Weights of a small GPT-style language model, trained from scratch on English Wikipedia: 6.1M parameters, a variant of Muon for these matrices.
MLP neurons of a small language model. Each row is named by its layer, matrix (up: input weights; down: output weights) and neuron, and shows model dimensions 0-223. Each number is 128 + 24 x the weight over its row's rms, rounded and kept within 0 to 255. Numbers have three digits each.
After each neuron's rows, "fires on" lists the tokens most often at its 100 highest values on Wikipedia text that the model never trained on.

L3.up646:140137126133149144143105108141130100167123111095124148126170125125089118119122137120142113150126152110116121136156144079115118128146148100148116162087132166136125099123118108126110112148158118101147132101126171135072129115107103080141109140132135129137130132138151112097121097161123125113122115151089132091075099127119129095132181111127121114071146129111147161159097065140106130126099136146114145103171172109124068157115111134148128121112078100118157144119104123095124121141162130154144134116140139169156127113143101111089116145161110154106174087101140100135108111150184123175124143146164149204147131106124136124149137146112157130175141114168113152147130102073106105164140
L3.down646:158141153087173174127153106126093125155147149117159119088172116113168133148108145116136113069131166162126108132158144111097126115176109103164142162107085170140080109118139145096090098105126130149125135110117147159059082120142074119099115126134159128122143122090119119126132122128147121109106111128097116135115132160137122113117149156119131159130139106127149166105103113131127150149137126133148127066136161145134121127101123113135140146154191115129108170097144120101105119169150070135134133144135133139126131147174142147104060103139105115127183102102111170159105155152153133138104131096137108166159136088092122111147093120139110130124126140107124115147152123147120149128126
fires on: ".", ")."

L6.up508:185122154083152187122103196138121120116116116135131119141121126155119150125133125150147174132169148135103149138112128127125104146166127136128119136100081111127105146121113126075134086164141130100146135153131117118121174072060148150142141130120149118149113145133125106124130147119122125155166170147170136174145144154189131143131123087098144099124131109140088130108140114099110133081099137101119140097111145129121132101100164123148123148130132130126147108160144082154173134147088152097154090105097134138138131106066087152135127112142118117099090127172135158132126181107128137153086133132122115110145143119095105126122110152118144150112159099087099151122158121158123150159127
L6.down508:118138076150183108102139112112157147146139126119121144109092099123131089137148124216173148114112116118111114117074135153144111144145148153117089111083105127155185098130141131129153116122154120138131157114138115108130145106124100147169043116187147116129136109120113120153113110128103112089138126115121180143152095142160146107119115113127136160152140126139125149150108144127093148072133107097122156104168123170129181131141128126164088110146130095172121133147166134154117114130133125122136120102128129140118128116146090162154157085129146098141137146110129141101139088167137140119135095146116153155114118123110125144135072145136126129120093084131136152112134133160148081106105
fires on: " sc", "eb", "up", "sc", " Sc"

L3.up569:105116089147162130175125120133121110137128153127146122132150123167144131124118138108166163086166132112138177130132089104108163114113163116125105138116096083148123106129146148171177131161104135148169135198123121134122141113142130087141110132131149163105092134163099093112125164070118134145147093115143114148129117166096128172125129156192136136142093138120133119113144119097127139154110133099151151141145135126132103164176141131140149151149134073131129139154104138104102098125161102182132142124101105117141158068146147134120098095168138139161103114132121084124119142160136166130151119109108163089108112138130149115164091129137135107119121121127104131103084112100090126099091
L3.down569:106116146157134156120140124146155109146096128155129135120095143068112180122129109120144173069070110113084198085113076103142132106119113152129145166112128137132158151131134117090131119146152089180106113176121166147141141125137133116128121109119140121145112092081136132134146122092159103122134112145102185144133117142122165094100116114112106102123141131177168125117130136148149139141122117108123090128110122144163155120092137108127092109151121152108141124153160134099110153155128118113158143155112157176150126143133105118151114133144130124111137076156115128110098092162109091131080116106152143180106114136144122139143157142142126111116154167099120087130154141138137110079169
fires on: "ab", " Lab", "ost", "oc", "az", " gu"

L6.up64:140128143115173127126084113147146160141094105098133147120093098125129144134176144145139133137162113150174099120134165096092125148149124129099123131124091115133157149151096114170132107099121144122078159119169128111156069096134099136114134109124116143096108101131132079109105134131114113140156154126122119084120099178106137110138158116126087140092123153144169173092109132099115151142150145151120147145147137116124119136124143172143160117120133165138139165101081122177131118119127097114124123118154164108153127115128128108133160082164166100168131146109101128125121158113142112151151146147106163089160120110142094129125147110108127155096115165141104134120159041119103149096171
L6.down64:128119116126121152118114156173113130114125143137119138112104093048119101162127172135172087176124089101164103151152143121126119136088111116156119123124078090082172105106086091109065163149141125116135125098115095118146099118113108153111154131112126149144128104115173136160175092125103085127106148155121147084119108152145114130149116158154144109181116121091121124099127161153106122135117110159131150103154147081165120151112149124119088116157142128141131135107091154123128101103124113139165119150109135157157148128138169171149143131157112116124148087144130173170134140150117130141110135100153139103139109120143161129083113146111129124166166136104112147110129145134149111145149
fires on: "a", "s", "j", "t", "ul", "ro"

L6.up509:145106085110112137143139106086113073120139102131106122108128129170120122064094123105128146130195133098158123153114158186135078163091137119136148144146106114114142133135110157113161111127111116138120155138162139099098125086109114135138122123073138107086157145126128122184146119143179124114141121129147092121123179129113125179092137085098116177120133088114130134145173136165094094109138112095139136126101130099114108141124160148105127163115131088148113095128106124139158092157143136145145128152086157119131119148086156090133127162142169105114141123098084121144140123097154140100136148155162130181119135160138146129098118141133116155138149114151116120115088130131132138102147
L6.down509:156144148116143123125181155135118125110144162120117111160149073088110125110147141215126112134137080113149121107137130097124143115164131130121086143106090116135131083134151126113110129152148125167136118084125164133157119135117110075116111129120135134132121095151101119119118111090100162144100145154135103098151124162144127151121085163141126152141124120107131098178145130167128138148118100118135108058142162098123100110086125162140157079139112106103101079174129147132103129140093084151101109139127156151151178138187139149147101133119097127150111147145187106131174153129115149123128122105093145126132131131109124112141146121103141133113109141167126113132114139183112117154135
fires on: "p", "r", " m", "st", "-", "o"

L3.up56:159140093168119101136116119078138145095129135117112112170137082127118099124120134141136135124153125130180134126113113134101166118104103145136104165139108108148150145132103136111100090126127109135172143107121107145141122124132149107113167128105151148134116113116140159130151095144127143142104163143152134204144155165084129144122135104124129115145092102117139181102088103121153122176158118144145108142127136158110166147110118155131097144157136103159149127129128139084092086121082111077090126151144100176076095093108152115128111083121107126131138158126112077167119134155158141112113165154125117118143123172166120114146099081135085171119131145149163106099118126121133125167097
L3.down56:118084139092142162124093125117126101107158098114138116142118125139125145147124163105138146105113174124136149112126149120133111172144137160154135114142149102154138108087147133145105138141114085135109144100127142105117091129117137156111115119144164168125112124114119146120064138109142114068111139159167154127132107142117145130146158104118148087102163117124131105131157117099103130082115131087162131132132129159150137138138097166128097126172130111098111144176148110098182156146115192141131151101097138118154127139114072121154105139150105139155146144138137129093138130118126185121145179112092110118128128082129134089178113148130119096124085080096105140120151145167107137076173
fires on: " After", " after", ":", "amp", " before", "ly"

L3.up527:150138119124124137137099105135142086161098126116130116121144143120107155080136126092123102156100089170120130173126172156158115087155105130120096138124119093151114151135136096159107115144161113101110155159119175130175128134090152134141142134170125135100120090177163123111147135144159099108155106125158149059104089091128072086153128091113127135128101118127089131106123141098132150125154131145141165134108112097120137142125141156147099120130170089120109120127157081107130128103087141152148123126133117127120131161158108140085108116139142116112124113126118112144105100119144114100167171130116117137161124137093117131156176177136133131133117152169154067112114108088177138095129
L3.down527:078098153141122158134145121119100091166179119101079138101139135137171116149149134148124141126176140094135134109167126078123119143098155146121206095105150163088109140124144181110158145117129161158125116126084124122099134098171111163127141059106156120126140135120106124139122121109131143117133130104065104169149146147166138159115098145138138148150128147122136128129144141138136099098107101117117118133134129125179145126158106127129109113122163161133124138154109151154087107128162087123104121106133139076130114147112098127157096147126130121121168168144133121119146103109122146111129087106107170146119100128116095138111115083157099141152112101146127148096162122171081121136134
fires on: " that", ",", ".", " February", " January", "h"

L3.up566:155145140145117149127126152111117122121123086124142149141137137088182147175166149129133091129120129139173109101158157094130113140160101085146137122096132169110111121137102122159134168145105143155099126122145131100148118125125141122100176140163148092149127122132109120136164119076145123124127159144205147111117125164100084154143128141114104133106148162142112123150158143120124166124159149105138122146125074159140149135134161121124134185145095135155121123144120122099122135131132163107087116132161123100112149121139114081103095133120136130126103125138132160139129117134163135161062166121114117124137081100109217160089135113127110136065109113078133132114133157117101128131141
L3.down566:136171166135144148120149099161128105150131106160142135143078159132090105136127164110095146114143088141110117155129151139129116155140126139154139094149136112100160158163111118120124111151161135146145141086069113146105097111144092116122123083085142137160134121104098161142154158108160100164134138117086141131105151142153146143155146120156130162131113100141128149143141181181134138110113122155125104111164128151114145168093080152158180140136136162090153136100134145090083164082116110119121130106164143124114085107161123164134154106129136121105136077125107107147084112109127118150095138149113085128127134137075128097111107105114144120138135129125103144082136161118143112097096
fires on: "9", "ly", "g", "(s", "iz"

L3.up428:138141155165107143137110117112130123169162109127110071110144059149137128106144150130119167098148078103134139166114114095109135135136129142119139117075127127113159087145147157128164131101122143178116166125135109129100094098106127152101135125110152117103152177101088132124101108152073111103104140113132145144132146111186118119156103140119143157118137083148112130086100103149170146086163124183154150146122165142140129120123168122110135097124128136086122154063149132116130097150099114156157093099109149152118165115113133153137132102149164117123110143130145112112125174117148124101173132137129159112126149151168171111136133078124138154122127151100123144136133093114147151136128
L3.down428:153164123114147123150150144098103100142112109082120127131136192106185152110137100132101119122114169155106148152101157141090123130150125138148118129134127118117118151178131152116138125176150108133125132124118087130149148142142121108142104112152072140105134110116151084180147162118152091117168128145169109164091111182081164111106132129121132169146107132110082141142118181118126135167115159063119104101136126171123135148131119091154107136157129119137083109158104098122172147124115107124146130135154092126153111125129148115162110107102131116144107120132112107075104110141115123124104168115117104142146097138130120084121099140111101107163139090084143153113158157124104155136157
fires on: ":", " and", "-", "is", "ia", ");"

L6.up204:130094187118130144134095147075113122081151147148110093152118131105138109061126122134162164159129144174134163147106110168122112122118116141108139092116109094124134139103130110141103126123147120090082133148133163112141129146152153188091133130114139159156101159145103124111140118118112104127095114114132146081130126145119110123118139091151128153120121127157157126164100158115160139129142113142114153109130126099111158134138119140163128117148050136112072140096143154108123150129091077127142117156108108084146106121134101102129133114129110130110168154114082158141120179135132110147131127148127121067123139171182138146134099119114106124170092101164107148116111112138176108156137
L6.down204:144114139108142169158133101107106101124173098093139137107118127127166142151153155117114100122122103105167112115160161154134124141147135134136121153125136145137100093089116111106099086118124097146151146137146115135101127094137136148132097125134115131096114148150154120140133155088103121157169161175176174125119097121116059093154102145132135107132109156139137121129122167132135113091153096128146115166122060129138171163175125069135156122135140123140084128131119165167110106129140143134144133100120148131137076123121150073113140130187161108117130160129111144181132121099109108148148113116125094137151124117088130097122129098168117122112136140171136154111099128115087123172093
fires on: " and", " W", " H", "ew", "eter", "or"

L3.up622:125179163117103110108130111112150109188120127136134106102163100156121122062186134126103131129143092139126133107162148134095151129093116143117171154132131122140110170136161139115141135147155099103132125128120151128143156125136120112166149095131113133113152154115150137135113103137109113119134167151153132175116112085142142126131118116097149151163120131078124136157169157146092152132127139100102165141134100147119102116180126080130156087194141063175135136101119119132105127143128118155097116148142132130154170165126107118143098077122131081160105129143179152111091137118121133109146144101114123092122129127105123055138113118133174137127137109099127157108127143119129115093107
L3.down622:130124118137152148143136149114115099078136126183089105123135147129116149089122160111083116140134123137167158165123113111111165060128150122130140140159138088118126104143148122117144138176113059124166138159129157172153136105116088147109143149148123131144119103127079093128165123108157098127114190151118103098147111120090144181150097119142063168132114134114122127110120175153118135133148148127134137133142127105113173125131127168124130128121097150119145161141112155129115135138098125122103128143164148142122165126110132141120137061133115129138108120127117144076147133095135116130098137128147115141159071073122155144084110122096141137101138153095114119125133075134161168113133
fires on: "-", ":", " ", "*", "2"

L3.up607:136142116133123073124123122083105131123129117121153136163163154109090183130124092108127128129156124119146188079113100121147093125116070146111118133146144135113142113105110151120135165127125125134112130135142096100155120137126111120147134161132123111117117153145161131146176132112101137124135155177118097164157126163156099144124161129083163143182132122102139119185153122169152094100121118115126067109148109117164132149115162121162155123132127115131118086139115139154120143140117130171139123100146147069144162124121133112121117051125154109117123079145165118129119111149174128104173125121129132168125114128122149128139109118167102165141140087083088105146098156117103154137102
L3.down607:111143130117104137102144125100123115134090142143151144121088108142143138127125152146121135149143124127148128141108142124159105156151126140106092099106145125129111110163157123113149117126161123120113130152100095119132156136097123179141128106096121149117147164100160143166150122099146098188140139136152155156167132149133102139101124105149176077105103126148101065125090052124136129133142118139166130174131091140110125052130139100149122123110130117125123134131166136136136128146150178122065140098127134112132102155129095140137123147141147138129133128141141115111157112140156110062124115155200154090105152100087111097146125160134130158117149094171135129125069115088128143133142
fires on: "ok", "ri", "unicip", "op", "ies", "ied"

L6.up13:116070108117139142134131118100100130114113122152120125084130144131144123102126114127143112148118133148114130169094116121121148142140096134111124144123167154127126133129120172142120085182110138084171117144104151100123032136160149145110112185137142113181117127099114124125142159146139119167137150153119146089115133161102098144109105152153128129146142190153103123098100106080146098140110127123136096178135119151140183132133117125124140127130142126141111135104164106133165116168136144097111108140134146118097126119075142135126142045142135105118143107114122098155099130138157159123125093118108143105117137117112137128114094120131089147125156073102183129138143129129125193111112
L6.down13:160127161129136167086127103101173147141157148144121115136132117123122185125150215188148120161107104110118117098136153116121128172144132147110147139129108106110147132118132111104133186133102138134110131135105118135115132153107110127154119116136116127071112136116118112120096121138106134134154171106128114112132133116186125097140121141089133134109121119121124157119113104089144167153151111093137117132087123110131105089162117105140145166145127099142125145155104180140148142123132159119163099147060092158118111138136119118106171152131153099058128154103135110096095075084142143140154142141109159122117139094106107128155090114131127135072150119147155123084141168142125120139133
fires on: " sc", "est", "ist", "ust", " Sc", "et"

L3.up111:107165140139087144117074142089169091102145123116131146129154144139163142108118103130115146114101118087173111115153122145118128172102111132117132113160137123125101125112136112155139127139135103160141121143112124125126122123122151146097129148144113122079109102146116162113124093124110149123130184129103159130188094131163120177104110130132129134159148143157149078139105200117107166122132090112101086092112148111126101158138118097135155165147148126191136168117124136129140117122135145142107139117097160116088124157090093072133120129082123149125128189116136133113126119119087114122109138115112163087120129166129121135117138142142104096161162150117161114128142108182084087117098
L3.down111:113105160144140145093188161109103166111116105133127123135148134119123097165130139130122157155120131082132135154124137118159137138160119130132112121122103124169131122133151139118102155119158126146112136098183143117162158114100103132142123138126139120107191126063097140105145098121109157113140095125142123107089096122080108137111081153142152103122101137114105134126120128150138109182190159124143167150133133094164133132148131141109134146093111121093125102108096113140126120093154142121142188113126149148107124047123137121080142131110126154157147121143104161155090123157137094102154155146137089110132129080127114134151124083090130132110090151124163117130117137153187161118110
fires on: "1", "ain", "way", "0"

L6.up676:112151191154109132144112149092135111101106079115145171116101109143067118126136113136134126111148141190115132117098110141083129139133145076158129100144151102128148141100102092139148160124100139111108165144111110120118146144097124183126126132103124137120157129050086119110148104097155101177145083113107107095144162112104132124155125130176131137130107150152120161145129106145150132115116159138121133099144144156119111120116158097120104133163108150127135097145129116123137135151108145166144083090057107109126134092118115138087157124119148117178142114119162138104166120117144123096111128101144106118155113142114116111154153115116129142127183159152170129151148114167130148102133
L6.down676:154135117139130178100156131140138109126131124160155086102116118142139103123126161178097120111131166105106107147112173093136123143105100087108120118190131140163097123103128122094113130143149094125106104158142117129136133119097105119122141125118133114098134116150128160158139101123115146136155127106122128177137171143135143119128102139092116143102122144161191124110100111165141134132148141125122110126136120126090112135139126131104144163138158113132124170141151130093112104094167117146135152087131125147133113164147116145140114125143149149078137126126155163131102177082151128092147136163143141117138115151178031165089119095106139106153161129057109080124121157096131098103113
fires on: "1", "or", "e", "l", "n"

L3.up130:123134098110108111102134151103083145112136135101137150144101123118134171130113155150174126123104071124142116146143148142131083092099138134106105150139156129082103131180153130150167172146158114105155116114132150166120133131152137158147176158161100121140137160129127118122105125106181130131129129147130110099113162116128109109096111132129145124133110150121104120133109163111136094104109131127124122142159146126170094073181119152183128112145139171163134175157130113083105201105149082121079107164153123150094137116162110133153141126184140086146116161125106113155104137127136118149137155110126135135147116151107105079150102113109139132127133177119141153123123099099094126129118
L3.down130:136137182147121118100176128122134143134110109137098142128165112139148096158097099105131160107137209146110107128159136169145170131065111089098146137147140101122116103123140186081145092121118138116160116128152104099140102135127157141114101138089161102138115124160101122135109111116126117129141131135138101120135145104148124115165126145127141162119121113091100125169101100140147163128130080122150185093151113085122147132122150121109127082089158069121127079141101144111099108149151123083110156160115120178115150171136130120146120094119136115106095131096131132127126136138123167124158165131138127135111126144151113129129096162143146141145146161132164157125158091128079148098124
fires on: " play", "per", "st", "w", "fer"

L3.up777:137113098149127136119117153150117123120108159153131110105148107094127102118097140114146107145120172096114127142141150109136114100119155132101122162174112138130132118149084182098158130148140143142122113189158136093137129146077128159156080106109118136136155129097136138156140139121165168096143104130080107094132138129154141154107140134121116076144152145131153110130133137102128161118145139129086166154139144085170149119130128130153150143126130147121134126095133165175185132101112128128139095115093133147116159086147107173125165128151136148121154080172098141149146106174179071146137110155116137160084137117106158107131122114118151131157118174104141129143172113108105091119087
L3.down777:152150157118156131107139128126092114176128108145141154136170086087121077120078147145164095112123086078142117137196088105117138117102157134089162152185103115103145140143085124144082122096155118145122097152156139137089168098115107131122157127133141128124127110120163139146147122167141141119148152162159113100129145125146155181101162124140122131157118119139090105130154144112103142154114132133137149141153149122132072119127140102104168109151123127131150126136122101151155115113115083106105141128113120149111159154125132079146156108123107167107096124096118136085139146140147107136197097096115152136099130097090145078141123148145118157150097125134100137105137128132131113146135
fires on: " land", " design", " information", "levision", " bus", " power"

L3.up322:114156128099104128148202109113134119093123138116167152118080161130121141149177103101145104136102141127119091148140149122111123124110138165120129162173117131159119126114167117178153117113133140086105108120146156122095166144137132090145139181168142105150112109106134137125132109167145125127127146124106130128117112145105132143122128134110125113110108128107170086153123144149090128133138124126147139169141145116183150154110098169125134139175105100163124129077147143154140081115145151094117132129125090093124122121127118110146113142157129102096190137139093149170094108105093117144084156085098144147053141130123129116116151099154138126118161094166161095126146124100094127142143
L3.down322:110118102129120139100092111114089122133157100112128089161150106123125135139103160127117132120131132109130156124167145140129133079114115114146107140113172134101096130112096132156130135127104141117173150112150124104135108102148127159129129132125126114106174130162111047108098149100081140145124103116133160091135145161154160126122096124130152097111106139145095168139106134178102107138176175132118170091145137168106111119087108098145118080111162167086159143136118128127152158101149069148138150107137134118140139103166145131142118121142165147127110115120118134081162165144122127102090154159165170149128118131105128134093122141124105168099114159078113127122123142114164143108186
fires on: ".", " inter", "/", ":", ".\"", " as"

L3.up432:115135140122133137126107167121138134143130107120096147171093126126129115165054080134114139134140178102190167173145129107151113124108147144070113116095109113136164159148118163111157128114183107086125092119138122078131119131132143105134124109101129137094122146142111111135140126136088164158139112089088118157138114137090147128130169117128103145126162131162069127113139138115134089136081114136137114151154137160142161156105118125156109139170151156133150165107109149101117149104135107122125102144084111111151108127103117132127132148123113112141146130143096148115167125151110159143119119151125116147058099137119163146113159117117080088120116135132170144145103124198106109119116
L3.down432:107137087124119149110132109109113094102190112100165160140163152164087086117091121123116114106143071114113136145123109135135085128069144140137111132145137135135138122131152102110132129095101117131118123098159147111111142136106129109161133133138157151137163073112111157141126091134146121172125117147119143160122121133120130086157131119128126124108166099150171130111123107097126117104117144107157121140135126116133185123138068103111112157097137122127160157089142139133172150099127146155119148146141105132129136145119119130119099096152130116179140160161174142185164126080128048102154129127103081111120113172148143130150110155144154139143103138098186104141115111144146125093119
fires on: "v", " ent", " eng", " show", "ed", " For"

L6.up72:118117147103141151085127110127135170135123146162099133138128164165154128145145089131110156143144156088138080142134147094138090138166137103140116112144145117124151111108135127093129092155117149151137113093092144105097126131129116091150101119135129162093191145079153124109157124134156145142128145094095089125150090103092107128132139138151076177147193097146177103126127147137130119162138127148128094111152179118102118107061118122133117173153151090135083130146142072082163141141139112138106128133139144088138133127079089087129145124136141116124147138153107099103109114134125149132115121171148133130135146166123129153144107121163155121163137111131105125100140127148124158101150
L6.down72:158139102117106112118117160144159075111102092095113102135109140116158111115121138154166118101113117132104099125133138154121140127148129144153063109119119156074135151095118115125122123133125145134090156141167107129143119129130082154138128129127142131159114128153132159150142119110124146142160105095159118106132136143175142128145124101107140132121116136153144141154133128102085165137118158117112162143136146090172143109129102185140135101143100131132141160109132137065099120196153130121116106123124146169129101206093103144149112133070137128105089140136151132147155124164094118101160124125128131126124127067041146107121119115101148130091144126109133133136123134153166186109132
fires on: "-", "ad", " |", "I", "p", "ep"

L6.up513:106149147094078153173091091109090106134147110143153163125177156135103113133136124146107095062119069156128091106152118116140135124135165152113133116109136122138139129129117099147177085153103130081101143129115111082147150113148148148109130143113126128125123127093138084130139174163119106150138136134172160106108152123118115123126184112127100146113141114132160147120132162110132123155112117085098109106119133116111164126172134158143066118133136128144130119135112152151124168156096074103143141133135107177135131158117097123109132137154170103133138147128144093121119135108144162099171132087141160136115102104070097118125086117098142133160119134127124114164097157140123152088137
L6.down513:125102123157172123072140105162107153153134109145116110154123102102160173154079148130124144173094120126142112171146113115095101110106106164127157132163137143126140118129175148132103162142143126134130126106069129132116136115082116126152146161083136101126119162153187093109125116113133150140115105132117157106161108148134091154134145148106159127133078112114134131118144116136121123156124157116102145124135112122130134154100117098080154112122135132112157091110137106162134140125166137109143118118122115115142143147116096128144142079162120155122129118130109130113155174144096112115109040150132119142159132107141115084131110122094054126144164119192089152117143165139141109153100
fires on: "ing", ":", " a", "e", " |"

L3.up281:126109120109116121170109167100125131083159138120155088144096120104144130104118105127138158109103149127155132112102082128159112138154124123164176124134092163113147137138107145122126167173099122157186100124142135136134157124100129107127107124110132181152088131159160179109093125103140115119121157120131105154133128156120112114127121087160134083117138155146168122084106113139098091113148114102144098117117138140125125108169171124148126113121140082151122120140109074093149118149152144109097128116142088129136122099123129139130118113172138129117078173154113117137144138169177159134142103100141125139127159136122111126133120185121100144109190096156099067118127105123170088119132
L3.down281:136093112109149116124115084152141159118152154115115092099118103129101150129115095122156089074138111132106161127107152115094129138129131136101125149124146134153162118127124152130176119129086155156108109132099158152129130092139141158156142112114122110147147086154098179086143130117133118108132124124126118123123085095150097123114110155151144116083135157112185159151130162153140164130132092109114153099137131141095169185101150136175124173149124096075084177143103104161097097096121102142163137123116125175160143108111108138157089123121119152158132100145123134157154108143118114118081119130094152139174101138133104148132104124172165121144136131122147114088113101091130145118155
fires on: "ib", "eb", "ost", "ab"

L3.up452:139176169090107092140143158119072134129108137113111123081109141126105156122129168101147141148078126117158159146146154144126126118120098095156112120127143125134088106101111122143129117151124182116115147156171161151068148145154149126104122135153044128134136104151137094117149116152125123156111174136155150130170140139138122146143181160107132165113104123169135078124144066108122104120159139132126096166125156137152130115122137127141133115129151115119126136120154101099103168142131110150100139181122152117113137090147149112074151140120149118091148115166125128094123127158113121126102142155142144151130117159139203123150134105141152081114121103156144110133097126118116114132143
L3.down452:110104134135139120145125152117088145135142130145117135102122111155145089143147149114155145080155096129145102095206163088133136135136099109166148173128077113164146170151107147102091111119126174124135133119150171125089155089160136141085093124156135159111106100109153087136126114135123135163103122138091158106088133122148104147163145123140120124115105150114129132087134077140100083111129167101123101128145122148128140074138113144131128117144078132119118093139169140133127177139128108162142117119116109157139124137176158132090122133156129127125132130144130115111150133116140070212105116138096122129165117124119126081173142124124149137120160114151121134145120102129094141123104
fires on: ".", ":", "ig"

L6.up333:135108147093108150144122087143130160105126111079132134140112107136072124114163123125110125101117108115134096135138160126101157126134148134114112141098137122112134101116097124109146168134089115136116139144197118111158131112130094118150081111073149141140192128142143124133157125137141110184133148131123130139141147145091161122100122148128136129098164106134109125119106140063092110121118174178156114153137144119132152143106129148105127177103089131173146138154112107138143129188098115193117093123104114129114106124140151131129176100092142104148136125122152128137146141158097186102089123097139157137140121152121181103148087108145161135111151152154135150104093105109101128152128
L6.down333:156113122155102125108105148099115135113140086171119125165149128128131125110139180097127122135149082121133152156100144127127159181123120095101161156148140129112112163142154151090097108144122152139078120106137159104157106129101123129162145146140132172135121150156111145126084108117130098176126152146119107122120165083101155140133123098125161145137125181135154081115130128103169151162136124145090110107092138120105152156094154153127142120063091112137167126144121135096135124155142128096092111143108122058158163101125140157080126119129111098140138083135162133101135109146127146084132113139140105136119151085111159141167151103136109126084132086164128118135144126132121118125173
fires on: " co", "ri", " m", "o", "ro", "ron"

L3.up160:139133110132153112143171105081141140093122118108131127124091141158137147169089149132136134140120128080185124102139146147142129145141105102133090135122156142154130106114133109123109111145134110123095139148128147149160162110059146085140143122151080084127149133095157142078127062123091125110125158177159131171109116136133092134074123143144120134102154085121098134186121090096101123180112123112140146156150123153107122119143114142155141105142120103163170138142159138143154116118136166125130157138103111115135130161141114142127170145144142122126164141076115115092181077127111126154149139169137122141124153142113114132110146087120162144106156096140130110087122103139120106155119
L3.down160:109139103148107140114073135164150156122114128128147127120192080104125146112154146122139140128158131110141142151124154152105129100112062153126150151136089150117138143087107179130144133158158116134178135085141109141145089099137088156126122115125150162072120121149116153164135116099136129199132148093065145168112122134150129149154118117115165140103135126168169100103106131150131126116121145166112121115146125097116154142122126110116146145102127128099137151104132119110138158099156075117142114119090138146142097078122128166084097114128126125112129086132127148144094138130129128135137108098138105131156118132114193096120107158099104125149152177096127159159098143127138104110154
fires on: " of", ".", " during", " following", "out", ".\""

L3.up149:130131146138135160101153135122098100151081136134135095113105150146111117147136113129137109128133083128119103118095121092123116056119098106142124153157100131141110165131132141156123141166181131097126161110142129083149093143143135100147105124121124179116135141129173141111117163168141158132123159100102113141102151115185130121147152118129116092172142097130145097134126180121135145154095150145127136105149160134144172146150118125164091166122125145127117155118111081147103135102131133133110107100099140156140108131127142151137156116140143101105142105169127124131133107168151160131127115088138165111110189152192141144189154096100162142154153134135106106124106087139136104111069
L3.down149:112143190165114079104132103127112152179131142143136114148164119137127099103159147096121092144137114089154106103151141096128136160131164125095188133154123137139128089143144161140108126139162165114133091115126110102125116083174122156122123100121119112111137141091161168112131132079122154125142096130117102151123152160128122143136132148138106130203134125124170122130120129119146146112149111148139179131095137118124111122127125123131126151100144112105093100119114089148100140111142115135128154094121135103156153154095136155147146168145175113126119087117122131098151141156151175132137085061128133123102106134102100107136160186083135094149139100115113104120111151137113072139095
fires on: "istory", "earch", "ics", " design", " information", "ign"

L3.up419:112123120139098144137147139161116122130115124155146103146129152104162137119083129151150125145118101138160064165115078144083124109168136143122099089147142166143113147090146110125111129140142153105145170176133176137130137144124169125132132126122131116119126141200129104114121152124108149162162084161104131105120099135120144169126073098143151133113153118128156129113141117133112113145101117137176094155115106130118112088177097129179120141164161169125131166173116123116132099125105166109124160112141184102161138147173147139194111110169097128094156118118099131121122105152136133092146145112156118117151109146133132157108111125131106135125100140128096110139086132144081155128120
L3.down419:125109122109142150102162138137134106138153143124169071129098114133137127095138102134141117130103124156158115153112091111082112141115141136115130089128151123159094092151155172123076102125088163105116147137136130127135143109121130124156114116159186120119146132133142136163109127098109153132161158109121097136145099126118172125096156156116128122120133118136159141117164111132106123123100133123114155152139136132151129120122120162118113118100135149126115183124120147112123108105091183076154153090158178142151126143084120130102185132140153107119134174139114104099120124163142130158139146121112081207130099130096123109113054106136117135161156135112117081148075154145119085116151
fires on: "ail", " new", "ow", " high", "und", "ar"

L3.up795:097111167101106102128099113148120158130138160112108126114143104104136115157140128102135119155135168160158161161131114173124098098096101118109114110131104085133130123095126146156141094131195151134101172134129183135121079133142116115136112124131124122131154112107163128111071174066129093100132112147112104085129110157125107093112123132156115090080111096158090133132159147164110152150117098210178112110118136099130145167125142121131137158135172137125096144146109134124143118120129133099137148123105139126122143110136135141138144137162138157120125147144133131181123145166158152123109169107118155146138155109091131143107133121101149090092138148139146126148125160118141141059135
L3.down795:119153127124184102090141100101103160159129137140097116137090131093136118113143167118173123163144113086102120159128171128098143088137154110101130130100124103163147096130087160157149111160135115143130112135148118171141121130104153134115089126114130097168153112110174127104129108116086129132142092096096125119140145137106117126133144126113082072138156142105136132139158095099134154140107160169142135143171105166122132154102159110152149137135111124137108111115105140134097107137142104103162127099139131175107129134101108093141161168155131096076098134125162134138152160127158090137120139116129115084114124099152121114104180094109099127140147181114136175177104133116172144104136
fires on: "s", "h", "j", "as"